config.toml
head_dim = 64
norm_place = "pre"
attn_scale = 0.125
bias = "all"
init_std_up = 0.0256
learning_rate = 0.000921
beta1 = 0.9
decay_shape = "linear"
max_seq_len = 1024
MLP neurons of a small language model. Each row is named by its layer, matrix (down: output weights) and neuron, and shows model dimensions 176-271. Each number is 128 + 24 x the weight over its row's rms, rounded and kept within 0 to 255.
Before each neuron's rows, "raises" lists the tokens whose logits its output raises most directly, leaving later layers aside.

raises: "age", "age ", "doll", "time", "direction"
L9.down1517 [143 148 134 108  98 145 142 111 135 140 110 156 128 106 109  95 129 140 147 107  83 134 135 115 112 115 146 132 119  99 132  99 189 110  96 153 158  82 126 120  96  83 143 143 131 159  94 119 137 126 130 114 159  79  76 168 146 170 160  84 123 143 145 119 141  82  99 111  99 133 132  79 152 123 120 124 152 140 111 128 116 137 115 143 154 136 126  88 116 146 117 127  83 156 122 109]

raises: "'", "', ", "“", "’", "' "
L9.down366 [144 156 110 140 115 129 145 161 119 154 120 129 109 133 154 148 141 134 131 150 117 127 121 120 143  84 122  84 101 106 156  99 108 116 138  87 111 134 144 152 139  98 132 109 152 132 167 128 116 147 136 139 169 147 111 161 127 149 133 146 143 120 202 152  95 123 110 137 126 122 166 158 128  94 139 153 115 138 164  75  67 140 128 119 173 157  81 151 124 139 110 106 128 158 111 153]

raises: "present", "present ", "°", "1", " "
L12.down1005 [144 107 101 121 135 228 114 112 136 136 143 126 138 154 121 122 168  83 139 100 111 139 121 103 118 108 123  96 124 141 169 135 172 121 146 107 147 119 130 201  98 148 159 132 152 117 128 112  96 119 166 124 146 127 137 138 148 152 106 129 128 140  98 145 165 162 131 142 137 125 115 150 138 130 146 115 134 140 154 135 133 153 126 157 111 136 138 148 137 144 100 158 141 120  93 133]

raises: "south", "south ", "east", "north ", "east "
L9.down480 [166 122 113 131 105  99 165 146 117 136 131 135 176 111 129 174 144 106 190 155 124 161 116 106 139 115  94 123  89 128  95 127 168 161  82 125 159 133 130  94 120 180  94 113 116 111 110 122 137 136 119 134 152  91 132 154  89 116 114 165 151 139 114 138 132 132 129 122 131  96 137 147 120 125 157 108 137 114 154 131 148  87 109 123 135  87 144 155 120 142 108 102 151 156  94 130]

raises: "8 ", "11 ", "3 ", "4 ", "18 "
L12.down182 [153 155 134 131  97 114 152 112 103 103  96 139 142 113 136 143 136 108 137 133 123 130 133 112 187  83 146 110 102 126 146 102 124 144 161 120 115 148 116 133 120 119  82 147 133  76 144 142 100 123 110 134  80 139  70 156 124 134  75 111 144 132 177  89 162 142 179 100 137 137 145 149 166 123 150  98 148 140 156 149 142 145 139 125 132 125 167 145 132 151 151 103 153 117 138 146]

raises: "In ", "During ", "Among ", "=== ", "(\""
L9.down22 [116 125 134 132 175 163 117 142 133 148 139 132 101 133 130  92 109 154 152 177 133 119 141 140 138  90  88 130 125 115 167 135 135  97 156 136 113 132  99 138 129 121 117 107 112 141 114 155 139 122 119  95 134 167 149 118 167 128 148 159 164 123 141  79 148 123 141 149 143  97 132 124 119 130  90 137 157 147 136 124 174 124 127 151 183 112 100 118 113 162  96 106 160 102 160  75]

raises: "just ", "about ", "more ", "around ", "approximately "
L12.down355 [161 137 118 175 157 154 113 119 128 131 117 135 124  68  91 125 110 128 135 103 182 108 104 107  94 154 177 118 117 121 144 135 125  85 155 126 141 152 122 169 136 134 105 149 156 132 159 140 132 131 107  80 102 130 125 119 125 145 108 142 100 119 183 150 118 118 139 125 121 130 191 131 108 133 137 139 130 138  92 155 129 103 133 157 141 139 173 195 161 100 101 105 110  88 115 122]

raises: "==", ".", "===", "== ", ". "
L12.down1025 [130 116 168 133 120 132 129 153 113  92 102 114 192 154 158 109 132 124 171 154  92 151 121 127 115  97 120 146 128 127 120 127 138  91  99 130 123 110  76 144 134 158 101 163 114 149 138 168 145 135 147 223  98 109 119 114  88 186 105 105 103  98 116 143 110 120  84 141 137 131 131 102 137 102 166 167 142 171 116 107 129 140 122 132 126 130 155 150 167 172 126 102 148 152 145 155]

raises: "17 ", "27 ", "31 ", "23 ", "7 "
L12.down1513 [ 79 172 130 131 114 142 154 121 111 120 119 133 152 123 108  97 108 159 100 127 142 104 110  77 151 109 114 106 131 120 126 116 133  81 166 147 148  97 158 146 122 117 123 176 159 130 122 142 170 138 107 126  99 146 128 138 125 146 148 160  82 151 113 117 124 140 160 111 184 137 158 157 127 136 110 134 124 112 139  81 129 115 147 125  89  97  94 127 101 153  84  71 195  93  77 109]

raises: "that ", "about ", "and ", "each ", "around "
L12.down1485 [122  97 132 122 106 100 112 147  89 118 129 160 127 100 109 117 175  67 169 123  91 100 139 139 108 126 148 140 148 117 100 145 133 110 192 121 118 124 153 134 133 112 125 156 132 159 127  84 102 146 127 118 115 120 131 151 124  95 126 156 149 170 132 127 151 144  92 116 160 130 136 109 132 132 149 106 122  99 179 133 110 147 100 142 137 148 149 119 145  92 101 124 124 118 125 129]

raises: "==", "====", "These ", "=", "es "
L12.down216 [121  68 110  90 141 148 141 136  61 150 133 148 125 106 144 111 159 109 169 154 126  95 196 143  92  91 121 149  90 134 109 155 151 103 122  91 141 122 112 144 122 114 140 143 147 150 138 184 153 130 126 169 114 165 135 113 100  98 162 157 117 164 140 154 159 118  79 101 131 105  93 135 120 123 139 140 112 158 146  80  86 136 103 117 136 138 135 142 147 164 125 143 119 169 121 166]

raises: "part", "rest ", "addition", "mean", "love "
L9.down1277 [134 108 140 121  96 109  91  72 120 136 129 109  92 143 122 122 125 144  85 130 145 127 111 138 103 129 136 117 110 155 130 101 141 175  95  91 101 150 166 128 156 105 142 142 111 138  91 122  91  95 125 127 133  81 131 104 141 169 172  85 124 129 151 117 121 139 123 139 160 129 136  90 123 133 128  92 135 134  81 147 149 131 144 167 109 134 154 100 129 141 166 120 106 122 167 109]